Part of a small language model's weights: untied embeddings.
MLP neurons of a small language model. Each row is named by its layer, matrix (up: input weights; down: output weights) and neuron, and shows model dimensions 48-175. Each number is 500 + 25 x the weight over its row's rms, rounded and kept within 0 to 999. Numbers have three digits each.
After each neuron's rows, "fires on" lists the tokens most often at its 100 highest values on Wikipedia text that the model never trained on.

L3.up498:503476481488497508458483456515481465498495521495473481530508508530496494494471485495474455503480507493473501512551482473501521505531467510492489499510484489462527489504470455484512482479464529486479527503484472474507496489517527523495464531518485494516506561495535484493499502435475489488488493479489500481509487542493512461500481484478510471475514493509488520497534449548500493460496
L3.down498:506505497469512493546476510475513512503478446517487495496510511537480499534520531515482519505501503484563530469496510508523486496526500445529525516506524523514458513465503453495487488522484468508504509480517490500496496514445492512514518455521485509488466487465511482512452495505498535478493539467502521542515527497517538472521496474529494489489480515519504525499461492496481529508453
fires on: "iv", "ap", "ro", "ab", "re"

L10.up946:509494482519545511525481442540461495544524491452516514499488469527536491532492483480516489467504495483520484480483499454500514513497486517455482537506504536472499499523475516501446497485456507519509484472516478530501533485507480498546459552526498465511539513504516456468508460501477484489480532499522486480495488472543493495478513507506521464463485473512490540504471516482499520490451
L10.down946:485482472532431523502539480460486502497503538449493516514550508503518519525468591473491519494530491497524483475518494522524484472493480457509449552508499452521463488458459509515511546491497505546496508435488508511525474493478528486499535472494530517515488496498506564477505516497500528521514521481504521492444526495511537501523512457478461531467491470514523503515530551485502506478488
fires on: "c", "ud", "at", "b", "et"

L9.up49:551442489495480501486492520506524510544489536503517446491501511483484517498509511498489488507523491504508515506522461530528507519462484467492472480540531503514477478487527515497500502511525525495482513492506495532509514491493469492496507509520524484526516486502434495497500547540478473441537505504469463485472465522516543507487487497487516492507490493520481502526484479487465459505490
L9.down49:473501460484500523529461454502465457493548463524487509548490456468486515519474490539484499516503504532562509551481543544498509477501524478496521534512485515492513498517458499512474497503472522512516492482529502484449502476486468538507499525509491536495477500472545486485529455504507487460473487495512444458494516513501492509486528480518506509510553491514498529516526532532478498534517
fires on: "s", "ers", "es", "ies"

L4.up715:522507511602473519537492502485525507475492463504541506482503486528475507532500494492493517474500485495492524537543495489505502554499495485507514474499483508514511475530545473483529501526535506507501495489460504479441511521515491477490516532515497476513527506506536444501499470504471512529498486530486461524527468511512532509514532489496466485481492541525491484484511479530505470473537
L4.down715:540491459482547499473540485481516545540524533500508541516491439461518469472485498498489504475533511503524501494500458458542480494465525474512530518476480522527484490485526516505464491521478528530521548516535480489526485463519494497513487533501534482532510478494468469527445485494505552492515482524499503502497520479498501516472531502460481498456512521495488497522465497481487528506476
fires on: "et", "e", "ed", "ot", "p"

L4.up660:512498513539470504561504500485518481548514515503472505532489532502494474542471554444505533507509510487488481534462521478481505493487471508493501516518485503496487466482484521559523515510473483539501444482502442526459509481488536524492525491498522473502500494516510486509432523482516488511513502502481506480553487476505499497463509495516516500506516472498472523475482506508492554514469
L4.down660:520517517512508500507517527447495500463469525481497549501507480459499472479539500495508544467504569491521510545500491530464515495475496492536498514467467502509519495477520503485530460508560493493502498484499479514533515497470491486485579499485496508488464490496513500506512573502471482489497531496461471493512475461514485476541516472508504512532547491511511535518530472527507544517477
fires on: "le", "or", "s", "at", " of", "er"

L4.up245:500522519494517534532487515500516532486554525530510513498492475497466520547512528508518492481467501527445469487521538480476479524474541519491521507474499453492533503484501486474474509448512434503485479528531489526492524490495495480520505504491505449508529478470470504507532520470504493478521498516523501528511532517438520491496513545499509549530460503532439490543503535511477529510499
L4.down245:479539461463513477507504511458523505476496510481491512472491463483531501557484484491471547522464456512476496463495483499480498498519561487479536459514454436467483451506515506504500519529488495500525490504506537489482512501461540512503542497528551470508533447483463489524497537521513468475507486458497520500511540503508465490495508476482472515540474516552469532501511514501517533511497
fires on: "y", "ver", "ant", " (", "(", "ur"

L9.up613:458528469512478506456515482471483492510509477480475501493486489528543542521471529471514494457570540511502517505536505486489530489520489487498521505538518493508507462475495451524530513527500450527522482510535490501488496500479565497500516511497484460498515498489524465486505523501532502497535513492466475498485512565502494518467498462494488479463515519474496512479481502495507501539490
L9.down613:521481523494464508477514502417488480490495545501461523487518490534472458523497512541498513503519525481519528536450540508480496487531502467497530455470515463483481504478499472521463533561521521465506499488542519544518485492466465514497493491498492467485514509518496501499504541468447515505440506523488547481502504448512529505494537510504474465535502501488527521476485496487513527532440
fires on: "er", "s", "ec", "es", "ter", "an"

L8.up142:528531466502514473475528488486498464486473523494515531507493516503545508465472514482458529491530453505464524459523470478518526511505482508480480526488518504564515469502507457499478472543507492491459505517492490487510504499498503497493483466504488495529476487537480509521480522506503524483490540501541485514521519540519487477469473515497482473480520536496454469498466469484506487531507
L8.down142:494485507557514508515465440464478508477465470516493478511477555498503481479518478522444489510525487503561542497520523478540487478506501486467540517442476511477504496498469472478432527471480550550531522527482523496486514484440483549529492508509509503478507527498478495516533512493504502480525505487496497470523532508509496515505488475550490506510517493536477495516500493533510465514496
fires on: " wh", "s", "o", "ers", " that", "ed"

L5.up64:514534477473548501444537536552505498473496503469490496510511543444489544467486519502518511540461495475521547483506464511481486489529486525506489513463494476511457477457495536462547506480512477489461499525511492487453515509501427485501483472507457495537442476464497547484549506511515455525508526492481468505506483500492462498498520527487516502475511531501503517485549438509532548520510
L5.down64:491493507492493525484483501541475515505492515535484522469529502506473495485517489496537511493463495495490580532520483471495554532492487500532479475464477482541514538506493459458495483511527498512498539510506500539520487508484494511511485507500450502520436479494470497531482531505464538519483473518508499450492447508503504517512496511513500516510501543507516470544483478508474508541485
fires on: "in", "ver", "ly", "us", "y", "ow"

L2.up893:558513516544481527475478529505525467502487488511489499455513500454466453474536508523468529511499513500482506481475524479543531541511506501517493487523524523447537540484490531507507512535488544487461480504521429489521469487481538482479468519526500505506502500503463509516506479507512484509507479514532510509491528490518505496512509528473494489517502550495518525491481471479480471533508
L2.down893:511479485511535479450518495464480457498538543514521522506500510480486506494487516499441527466524484524487508506490514469501534519505494512483501501511493556457466504505541442474515498561502547484520511483517478519527512490496486474517535508495483515469479483473509504506478525498469491529480484480555559500506504519483524501510462513472476509488513523517476451506540508560517509499474
fires on: "==", "u"

L8.up41:514507460478469495532494534478493458443498476510501528556474508490495476466505538495454528549495529492513491505510506471462504494474486492491495488501527528523518484542493529461517503475501476532511468502522507491505546449510499470474539478502464510502504548527543518501509505506448461486497525521507487516468464548461465480497526510485541473526511467498492512483521484495504529516428
L8.down41:507480482417470468470473513522567510532489470504488515545498483496515480509525526484500511519499509458491501552508514520522463492508515452539500505479468495529481480476517540492518507523494525488504464460481505502491517500506473515502564477510547479488475481489479485491482500466500477532498507491493486508498499467489486537473483504481491496498501492495467511498474516505519490486500
fires on: "us", "at", "ot", "a", "s"

L7.up434:503499509516505490480512521497512507502518491499505523495508490536495516514521515493503457504506498484481436499494550511526482526535501443512510506506491511474535514442529487544533493463494480501482531472481477503454481497517529509526468514524500508464527465521518440484511499517536543488542458509528487508539538509528464478514463488493467516514495489491544502504488488500529506517523
L7.down434:491480462513487460495519493484431503507493519513516506520505539494536466507489495501491506501526473511478499492515532496480470509455515539520478509571547473500486520516506468475481528487448515514542485507541462493515520578458464511489485485505487526472507473494549530490443486524514503462539528493530516519424503471521501478504500496519487480487484547513477500522465522514480465516523
fires on: "ak", "e", "ent", "ion", "k", "b"

L8.up682:480545495505524498515476506498470468508498510497510471531528537461503504537514507465530486510533496515514476471486494469478491472495500501496517513484517539580558475474498503502467464477504507515509510512525525475493493504479463524542496501509462484523480478514488526511528469457503504511490450508539507521476516515504495532507507544534504512501488472495479512493547488472471488541469
L8.down682:523500474496496475520476536525504528484520524465495434479454505530527496504531492480494491539507477532479465468500507533504503491492475497512455456525535514516537496459512483511474466511524512505438513521503494475472507541516456511495462502519560484510475529505505490514499533516503497512525509519506507521477481503468489507558477539537508515519470535488506514471508525463474512521502
fires on: "ou", "'", "n"

L3.up896:507528494480462486488520532518467536491525508505458524449481515484503505474526517557500513540508498460491508491422494525470545513519512525510468536483486471499518525481494508501549494487484500504482515515539503533501485482487532488539496496533519502529498525499484472535540537457502450457488545550513487514462484479497521496526440535507462477508463537511544525569485516548487501491503
L3.down896:485490519529480498503493493497510476523508448472505530503515505470482510557493515560479425479514488524465511495497476496497510516496475505501501472521521496468509479535505476469492526526489461538490547491534504547531494468467500476513534515524459532474492511474468515497490494521484483518501507502514535480450514529533538530508516447454529529474492520479474457512513464537552495493487
fires on: "\n", "=="

L5.up606:484480458511502501496533500464504463534492516506521538539498515515501504520501486472470494484546465488576463449533503481525520497495508494531496515502519507486521488528497520488495508496526509488498524476475510451517478446460512485544500509484510481431475478469463543502502490477471440521529492523502461495511468534459487507505523517500497516494468497465472563497498512502476560465503
L5.down606:485499506489462471456447498509470498522512516517513520538486492536482513470483509485504512469472514502518498534482450454471522556488494448536458479493501501502525507505504499450525493513489513512498500506493500500506476557471512487488469560488462468516488514471478454523476548496505532527504469538491483519490483527482491499528451531484484563494516504548525496445499528488488500471508
fires on: "'", "a", ","

L2.up541:537503483515522491469525518500505517475453496501497503511518510544528485487521492486473509475499537459521502518504545484499510519474518522508484518499498469501484517491459495485506476501504490519528540495521541512504533484487510504489507521499517489461489499527527496478454505480517487488488531475462487492520495527481525508485526519503480491540554475477472522523453500532497448481533
L2.down541:513494493473477511475516518466526519504504447512517510531499490529495533491508489493472546488503499481500493483470596516527520474466479513545496491508516495464470505481504479479449458524504454522519510511501517481493480483513524482438501536497475527478491525492507471501478477533514523557481562494521532505490495498471496484521514479518515479506458488495507538476488546517469487471492
fires on: "l", "ro", "r", "ap", "qu", "ra"

L5.up912:508474505491493487517508521518535515517475531502497472529496493516536499476448506469529517485511463539483474520500541489449480516522474519493513515501502511532454455522489530478512522527514567516459506554557475466477492458510527502527466496468522481458514480510495510488515532484496495518511520515447522520513491526532452518463502459500461501550479478475473489558477514521528504493549
L5.down912:513516474515540512500564493525495513518474504503472484536533509474537493505515520531479478476435519474532536479497465476507473511496495486501510471510480491544489480541508505517493480472476474505531504511501525544514517480518524536509521506471532489501479497543490510500465511483497497516498534475532507512527482495510506479510528520498509471516533537465501482516482490469443541482478
fires on: "ed", "or", "in", "ant", "t", "k"

L7.up778:483504465563472515480527500480529502492510515501526523522494470492498465490501433450458494537496532527515540532493432496544507489520508467503497527527527482472479529487504523513501501535526478538499502514497501482469515489471496468493539517515509497499527489494542495503485415488523489484513457527498471524532533511540538476503537479525484507486542510467440496534488475520493460522500
L7.down778:494519496484550504494474480496499515491510489488527517507514520511522465474521457513467499490493557529503458479521516435520496464475470479503493501519538459521498532505517543520536468521523474504485551481520510474524422485496463507503492499502524482517474465480503491520508506482509499491477479487529505491482503489500519534450439483520542496480517522511441527542450484491490551483531
fires on: "ot", "e", "n", ":", " le"

L10.up842:485505472514504454468498429489507510511512507457532546493533464494524457536524482528551554488514477474486491502518516495485504508475498539480505501493499490476510472472512477530516470473504502490469484535528474498505488505477534495526499498494514508537498505494467545511466490492521502458473472491508489473487491499496460461514470522501514498491493498490557484507477498525546491495475
L10.down842:541494474535436506510532501511512457503520525488504523476513503495513491488488496485537534502505501498475474547515494454526467497482560529521492503571514515539516506510495485475507496499521468509491504485507492534517478478481495479525505493472484575501500510523448504508519490516527446473519483521487504506504468496515513514540501466430472465497517511500488467441487509522506495515477
fires on: " W", " w", "W", "w"

L9.up297:535525520481494506504484553526512512483509518507481500499514486469487509504473444485496505500548486501494567526494551517502500513463511511457471497520506469494499524471487467471519492497474494506533482539496479492572505449491537481476478528485498521517497497481477504445514529553506510482492527501517521478503519496476511436517521520462507518463460458549486480484502549522471504473523
L9.down297:496510518476510492456525493500501532482503487506536501529502512490489474465511526526498530506496488490489462517539503519518516482519504494478418513466513545501504519484452481513533486487488533478501488496516542498466468450523474491470464461528444522485474540523526498541514467507603507496478467451518512488483524501531496506522476527512509487500517558498494515475514514524520519479500
fires on: "e", "o", "i", "a", "ic", "ent"

L8.up292:540474472497551502501490507460511483503540494510485533521498525511480490454520502473521472495524516510507528506500516500509501544529482523520508527491506498476526470528511486521514495462498497469502525501534504504451485522508458571471464483492505521489492527466467569459502491480524468477460486505510478520491511515496456490471478501531468553460553507510476508544526489500481579541512
L8.down292:507522533526501556494486496496534482522538458466511491450517551498501496514502479519533485501511496482492468480519476524520460463516518515538523516470481479530431475551502505502462509467505474510456466496452517497475443447471552484476464512487487520536466475520539479487472506501454487496467490521466521505489487517518502512506507513505519501533491500517485521500464553508490469474464
fires on: "b", "ic", "e", "ad", "el"

L8.up498:493477499474555471534478493518524530475497537514535520463522464525497492499496503506479523501479466507485493527543533507505512498510491466510507499481492490511546496471490498518571500508493461460491517528486459486475496463504455505491538493480498447457539437498479550477520489509498477457536511485459456489495490507513467494497492513525504506442497475474527524509516484499515494505464
L8.down498:509529499454501458475487490545512482467527473531492479530512512466508519523478480515473542557502468488525482494495525483488497509489528485539532471508528468487511518536505475472521501491463530490470468528507527492526521527503537517503525472482522472496519517527451472491464513515517554489500509461522510506479507481511489488468490482567523514530498514507487524511518484500544495541524
fires on: " (", "k", "y", "l"

L7.up685:520547537449536505477493467499447503522545506517433517506487513489508524486484524513498449486457525503505520524494501455512461445473535500558504488524478454497559505507474483492502512529501493498502540493495473524467517479483525453512522510540493506478533507499496509474512486471519477457473519491487528489474493499499424475511494533519510514477549508522479492513509537453516491450550
L7.down685:495538536499545492534441525486469533481568477505513435522518479543478516482506549552462523495554525476492516481481504503490510501512489457530525502495471499547482499542499480513536518478517485492487521513474532504514494551427508467525510502500495495478501485451463494525519516512453488492499517501510480531475473485488509490492501464500490487496496514518506505483466483467504505458474
fires on: "m", "y", "o", "re", "ro", "ain"

L5.up268:512537501508492476506477462457532509512518457527486504486513549521512507512513495487430524440536450471579490474514474512474523497525545511498515549495501512525525480475503513465509467514468533564516472498514497485450475514508495508508507475466499464531544486471503523515463471493505517517502496531528450500545517544500470499492491516525499524513503518522465499511507543489518467497489
L5.down268:492466477463523463521513511478509525495491523504473466507511529499515500486510537486461507526510468521518518494438512519502488535475472530514533510495495492455511508493521502506505473512488520513479491517556522434482475500491475467484527517463557472499503521445565486542507435483498524556471522527492483485469508481508469503461484474494509496493513523483529518538516493529495515490504
fires on: "ay", "ric", "e", "m", "h", "c"

L8.up865:506569463467500465517494483465479504430506521531508490489471533531496535459524494459506512524466465529485468448487532484502514496503501482503493507477515485504528489487513516462537525546499504475461536475465501469453497511514498493472505483466457506530493489550545486510487467508505541500546488488489498456489483495478532528445501520541502514484452508529493463469522499470535527517499
L8.down865:559500528519475521448511539440515484537496472488505530513491481442517516509513502470511532488467538480511505455491472497468506480478516516514528518434521502492494507489503498491516474520491502525540514453509462492497519449538521486510562503538496512494488493535462512498535490519486501513498471484444473518482478524513506472506469468517538493518517531529482510468524547499449541518468
fires on: " of", ":", "d", "ear", "en", "s"

L4.up510:482462539485476508494508533476479479503499498493496533508533484483475479538526516454526458458534463506513512500510525515510488515478466510495444549497547459482479499533471516503466506527512491519453512483520512466504514466523475527504476500512490507487494504509510534527495503535506505536455433484509502540558520512487524489508525550483532543448463515501489477482510512469466471528489
L4.down510:507484494503530539490484531492534529510487511495525476511514501510539480538538492483519467452524435539483492487524509536479458491480497491525447534521484547463495514486495524481491475535530478541420473488507477506467480534501473501533505510504492538485507510474492525491521503503510468496508456501492463513558511481500515477540492521510531509473511505527500486442447527497478477520506
fires on: "i", "ou", "ac", "'", "re", "c"

L8.up252:524483515492500507510453525500513528488509470490514507519494489547480501473459460426515482475490473490498487506483519523496457510489488535499539456512480476522498502464485507477510508480539477491457535512482492505544485460520475474518504473547477526480523536487487457506497484519450520470514492465551466469543508468500463506455513485486496472488479464545541507478493481524515505531486
L8.down252:494477498481495489499517489507524485503440533484473488508498498491469470507546538537521532509528497498498522496529428490487511510515493436479457536495492542443543506503492446522491525530464505465531466461526487500514562527474496529494480507474519480530491502492494520494481508491510481549431520506472512523512506518492515520510471509524465511516478510475487472484526540481495507515501
fires on: "en", "at", "a", "us", "is", "ed"

L5.up56:525479511503499466474512500515481514469483505504451479457518497504508521497512497524500520470488459478542540486511578494497508533439476494481499503498527503509483523512487497469460506531496507506508517499467500474493516535532522484532516508491545504505527500523462510478493513554533456505458505483523510511510492496541520536496487464496498494486524493505473516503520503507488472477532
L5.down56:529523491507483482518477495491522495486507478497459503505515462522502478500498499485443555499518481551512489466504537512516459548438497555508469501482489497507514516540465494508548485524502468536481514539493486501481451477432487537498479516480523497444524457471530528524522553485473485546461508529515509491487495489507513489471537504461504499493499548492507531511489508500510498500528
fires on: "ur", "ell", "ed", "h", "op", "e"

L5.up222:500497487477462528482499512526496482492473486513477537487504486468528467509484507477546512498533505497497488482475458498521528451498458483505473517455524492472497520522468485510550551517542531526494477542518502484516463470539485493469479516482530455492500523513455481517497503520514510520508560529478499518490511504512529541476503499518496504521466521490514478536470520543562495505513
L5.down222:483476499464499524447494464513505535499520488458522520531505529485473465498447482554498543475476530496515482492483506474508506482518495560507515486519500524492507509493550493509499486494497525519467478544501461479520525528500528504484490560514513477467465548455519519477472557513508468476506467452529485461537491515436514483502533510507502505511504449457521484506527496482487522503511
fires on: "ed", "s", "a", "age", "ly", "ity"

L2.up792:513513505516482494467507537532479505512535461538487476503504494485489490509501512498520517505505507532478436478492527500510492517494515516475482551451522479472502492551507493481482481491455480560483507526494492502491467506502512516500496559520474561508479481488439459465493490528505452515439518512509506486482504495482476495525520560475508445550522500486507444506474478510486491495488
L2.down792:520497526475495486503508539509506516490520467511521509468486488507418523442523508542512524482497526499539506512539516516502481522486531502521515501513509499498477560524501466442522470517520521521499536471525504518484477520474506471472465514514527531486504493570468445528494505485547560480473511504530507442516460495522516467482473511469530520520523518527516525518490500471497542520505
fires on: "ver", "gh", "is", "ers", "in", "e"

L2.up312:509452494481501532520495467490528529527520529527467481519453489492528503500476526492512526526486491518508479507492485479469521528503487501498472472486506445500507512508475528470481493450510495474472516484493503486486512478534537539526505488517506471536464487536553511562456494533526490509501515497500506503481465474501507502497487494469537560502494503491472481493502527487537540479516
L2.down312:462483520541471537480483500500512556485503482520518501477504515480499489482521508522478481433507472490460494489537495519487484535498486520462505501502517472530498476514475507489505492474482513514517516485508514534501482521483492488493500514504528506446472479501518486477484566517508515486498484491540500523487511497537557494494469459491540506537495472521513484468495508495505461530493
fires on: "oc", "ie", "le", "ity", "ou"

L5.up431:506480491532457474476503530502551459522522502499500539546485460526527510490483557551484478470496530511535469492539539487445494478511515528530488521499495511514514479483541485528483522529535470483509477504500502482507501516471552531514515478480507507471488542455526537508523469509516530498472468502481490502518476507477488517500529512488502475478484507493480516438491520471502454518494
L5.down431:495482481486446506509519517506487543516501483543523504499510510497465505529446492537491531520525526461479491510483466465466509510483512544522559503541499524482478503529484467477499489517510475519486470448495501492496516521490489497489510537482506486532499472504509464510487482536542485484494466477508519490515514468452545522505500519506503481501516439555466514459509484476535503542508
fires on: "her", "'", "r", "all", "d", "ol"

L3.up41:516528536495485487484449489507522498475504489478545462531501470552512493527490518552486523460483517453486492486523489470472478479484510474512462541522506463505537518501511464440485517537471481489567514517494486516512553516491467555504536488482474536521476496516498485505474502545481455514505490474533505481493498523542505507469474491487499536532516483485519486525440516473505486521501
L3.down41:483526476467498475496497516488480467460512522493497452518475566526505478495503525466473487476546466532493511526514487490475505465528510513473521487487463552532499495464518555466454473530475513493526505531526558486495516473533504503474557534493477477508508540495504507517494479473499484497484534508505525492479517489523529502464552480488472503494510509501534515499502460528502512510495
fires on: "an", "h", "ut", "e"

L5.up303:510495471495540498501522466435484499482483512506475493512443480511510510481505428515480510493477458453516517478508513521477494457516515469480460484528508494509502495523495505533503513531454478505503473500525487513514541510488531481548507515492511503501498531516545478503489546503499459487479528482494468525542530497505474486508492536499519474555531529499464477517475540491525472500464
L5.down303:487475478516524474489483524472483496498489471491505506504515501513513445512490485518466471543534494523524494478451499498535437491516445477517480518510489483504441479476547539547465482541522474496538505494497487466467512486493466506473534475475509514499509500479486514502493493491485535488500472504485531500466536500516498490514568495481473510533517481505498491539500502532494518457466
fires on: "th", "st", "d", "h", "y", "nd"

L5.up616:486509481516509541473464495509466480548490521469495509474505480520479509524523492518537443493500492508491482481487527500522501497449505481512538536505485471506521493450514518479523504483487498507464516517490474520528487508512512517543485507494507521505499537520487551520517538508479507477534523491491441493489530520469447474498504501460549503504484506557473498515442558503494476484499
L5.down616:528475538457497461532516518504489516455486511490495467528508514497488532519491530446473532526508452515505517515492494536486525477518503550467527473486515517490483498540533499542456489538497489540525503481559558541490483490506475465498517484467536469462468444500509468481519469471508506485505506480424535467518512485538575516501486500525473517500491507493490512526520472488499481498502
fires on: "y", "c", "e", "t", "w", "ch"

L4.up582:506520509504487498468462487541569451546486504561531502541489499497468512541490510505519522537458471529481510502461499505504481542496512532531477488543456509511504514511495531549483519498531541494470480519511507500547517499492457467497484526513515472532509530482504469534471537464530511524516462491509508474490505488502511518522528480529513473514526503496511494460506482466497464490509
L4.down582:467455506505485510530504502523541491493510512486462490539522480487526509523488500531521512447434460494506518474531466537506518493533488520474532473516533510494498517502512552520457522486501498508525495439496469523510515496493430509515536492515522497478482506527533469472461528472486470520489471455505447531532516510467504443499481502487527492533520527530536502475464507505481512456510
fires on: "re", "t", "d", "ed", "ain"

L8.up539:493496527499540494511547504493519502518493527490494489523508461474515456540514504504517527541516502465514499487464496542479503489479506509502468519574520504476507509522485477469454515514536516483479536499505478531525492484475509458494462551530492499527545547520482496508496492445506500505475475477524507455495492480481460471510529518522515512494531466484524512480499558501529528513523
L8.down539:461528467480482480471502525482495498493512501541507484531479473466490480522488498497522510496514551513509483522479502506518497533465492510532537490499503551461494462482496515483490536521496477465477500464496459497468495473472535554521514501496505518562511478540503505524540513516495503531505492527521500501479483471476519510475502566513508515554495452509538488482527491534486540537508
fires on: "ol", "a", "d", "oc", "ro"

L9.up324:511457494543444489466499477509483427511500459522535539500461497513466511485499498545530507500486468536502526493542491502488501540518459526520492519520525489495462506496478555505512511480495538518528517506479523525475537506475514544455525499525525540520507483465529532475495486547453509530528488534494493490517468483468508523531500529484505505470508493565520506512519504527545474518472
L9.down324:514484528493498462484482515527539497524492481512517525548504506508529532489525512409469489512484552456485455495499514533483495512482491510520498504494483563493492514499511513534534466468506488488523489484568495475496501459499508478494488480494498518538519544532515505495551494526545518522486490476496501490523485484495460499510457462493454461543506510460490482491488542477499488475480
fires on: "i", "ow", "ic", "f", "e", "op"

L9.up778:479536518496493557504527462488547542496482465486496531506472476479472477489477503482490470491460525517499488519492515464482492503446503479483517509557519501484507478499531492514464484480499510536531511494514551486503503510502507440513532478489452507512460524518471475520489491530432497551477552500516438534456480497493511423508500534497482520486510479532539498530508489480502507563511
L9.down778:486508478507513536497499493503491506521449514463500474520482477452482507524482516510531508484539526455457483472506476524538487495501493452500494516495483522504530495462511488498504524471454511519516503484491474522535511490483493534480523469512537509511490490494511509521447523499519493502495479486495531487456530472539493550491449513523511498509506473504512513493448509462472506463515
fires on: "us", "n", "at", "o", "b"

L10.up372:513487486521504529484510453465473520547483495503480506509529465542557523482480498516500468465520503530536470526466479459452477500512499535497499528496481539507493521541498542496523511483486527486535504457521528525509479511454514480505468524504444453557542488562496493550467486510493481474505520517498482505493511477440522537490505508437517518518527512490504496479492499499533509507461
L10.down372:519472517512448481503503487487487478522476488513548503464444493517502526500540538494486480454558514492492481477493518523464495480498500452531507490520521523547526522512525542479505466516481513522460517477507508508538459491446515474502483519474475512510484538537476506523504517536508510596487500539485519523466494460494499535526503495489507529510522490525512524499452517489540466470462
fires on: "it", "a", "o", "as", "p", "ent"

L3.up948:526503484484489465501478515533489470493476516490494488506498503466522547496536524489496496516520470493478502489495518469468540541487484479468479502518501502454439516477508515456503507517512485498514492510464507458530523483484466453480499518489456539494507489512471461515482516515527476507446478534524492505494496496494510531461501521476512500548543531518504543474526474486480479517499
L3.down948:475529479506477513446459535527461497480481517502500487481519501525503504502539481505480478476520522516479476494516524471495542508506500494486496498461530507489473530479490507454476495568552513490536502525459533524517512547540493503505484533516492493474492518477454486524488503512503527463497543553521494502457485489555469519531480511476535527525487522507565521494525499482501499485534
fires on: "ions", "it", "ion", "a", "ur", "ist"

L8.up280:520464481557462519521493527509483543498511498487511546477476490483540505515449474482471528458513494496469495504473515537477485544457440489547516450500497463474538465492496507501499491538528486548549538460497503466511511538513512506559476547506467535482496486487479455536439540451483536461510533499516494540508450504476465493495502506483508489486522523527522465519502516509511528539478
L8.down280:517527465513501489514489553507515567448536506500483478529493499512528496457473495484489463480497462505488498515508508515472507534442488501505466433490512505485517498487459520474490456523546482530521480512500495492551540506507548533514526473502513482484509497479497486531496522494522498525522500485512497515588528495475535526440512545534529503480491497511486460486505467495479488497517
fires on: ")", "W", "w", "4", "N"

L3.up756:512502504494503538494473523504478500513522495497488481492515485511503476491528494503458498486525517473503528455487514488494515516517541468478516475488485553515524466492512529499493482506498455522466462483453538461494512526501541461499510476476494535491497505481556491496469487487544525504478508499527501476486486499546518499472539521504531526521527550449504510521446484477487459501494
L3.down756:526534501529485474491508524471499504497507422460500501471517505542524501492519487459458473521503497505519490501511513570536490523515497493519515499490454510511502493472515557477503491533521487493499516493485505449490463512505463525502506488499491550516503485488467514511532511465540508514467531489521530498484476473546525563484483505528515524554516500541479465503498507523521432472469
fires on: "j", "d", "th", "n"

L8.up382:514497525487486528461488511495520467505511513487530472544500483466447516473511520505460541480484495481501491531506537472494469478422546488456461545499464513501516509493505477552459508539551449517465484513480517484507465541443517514510516477516523538537546508497503516457501531469540510515529459466490466463463472526497516495466458520465484493536472481500483499456488485490549498491530
L8.down382:511539492518449494508529522526482511475477523500523501470504477505483526527480515529493490480523499515518493500492484497536495490511523531494529503533463521506472508477495445497511505496522482500481520458533531489511472532455555504524498462534491579505513437483455486477533462541513485500534474546508453529524494528501525519483481471472495489543486514494494449490479482488501521488481
fires on: " w", "w"

L4.up36:506501535562503476522492507501516532493540507494482503547467504505483487508491488480463531473470536494501514530478535489532473517518493506476434480511514512492522522538484509499526513467524497550491481496501512487521497474486482497528480478531513531487502451558501462476514523498464504481505448491488474558534507521512502476481466457528486466528501522497503523516528472476476491457505
L4.down36:524499556556498494453477456481495515540535500490521519508526522558498466493498458508502532491491489494532514480491482549529467554486492481523495526517502507511503499513495423480492538474509453501486483514503508502452484488543547513499476474516479477497508531498526522475500503527492471499506504481510488508529470500527501505456534529517483518524540520505477516515491538500485493494461
fires on: "ow", "el", "at", "est", "e", "all"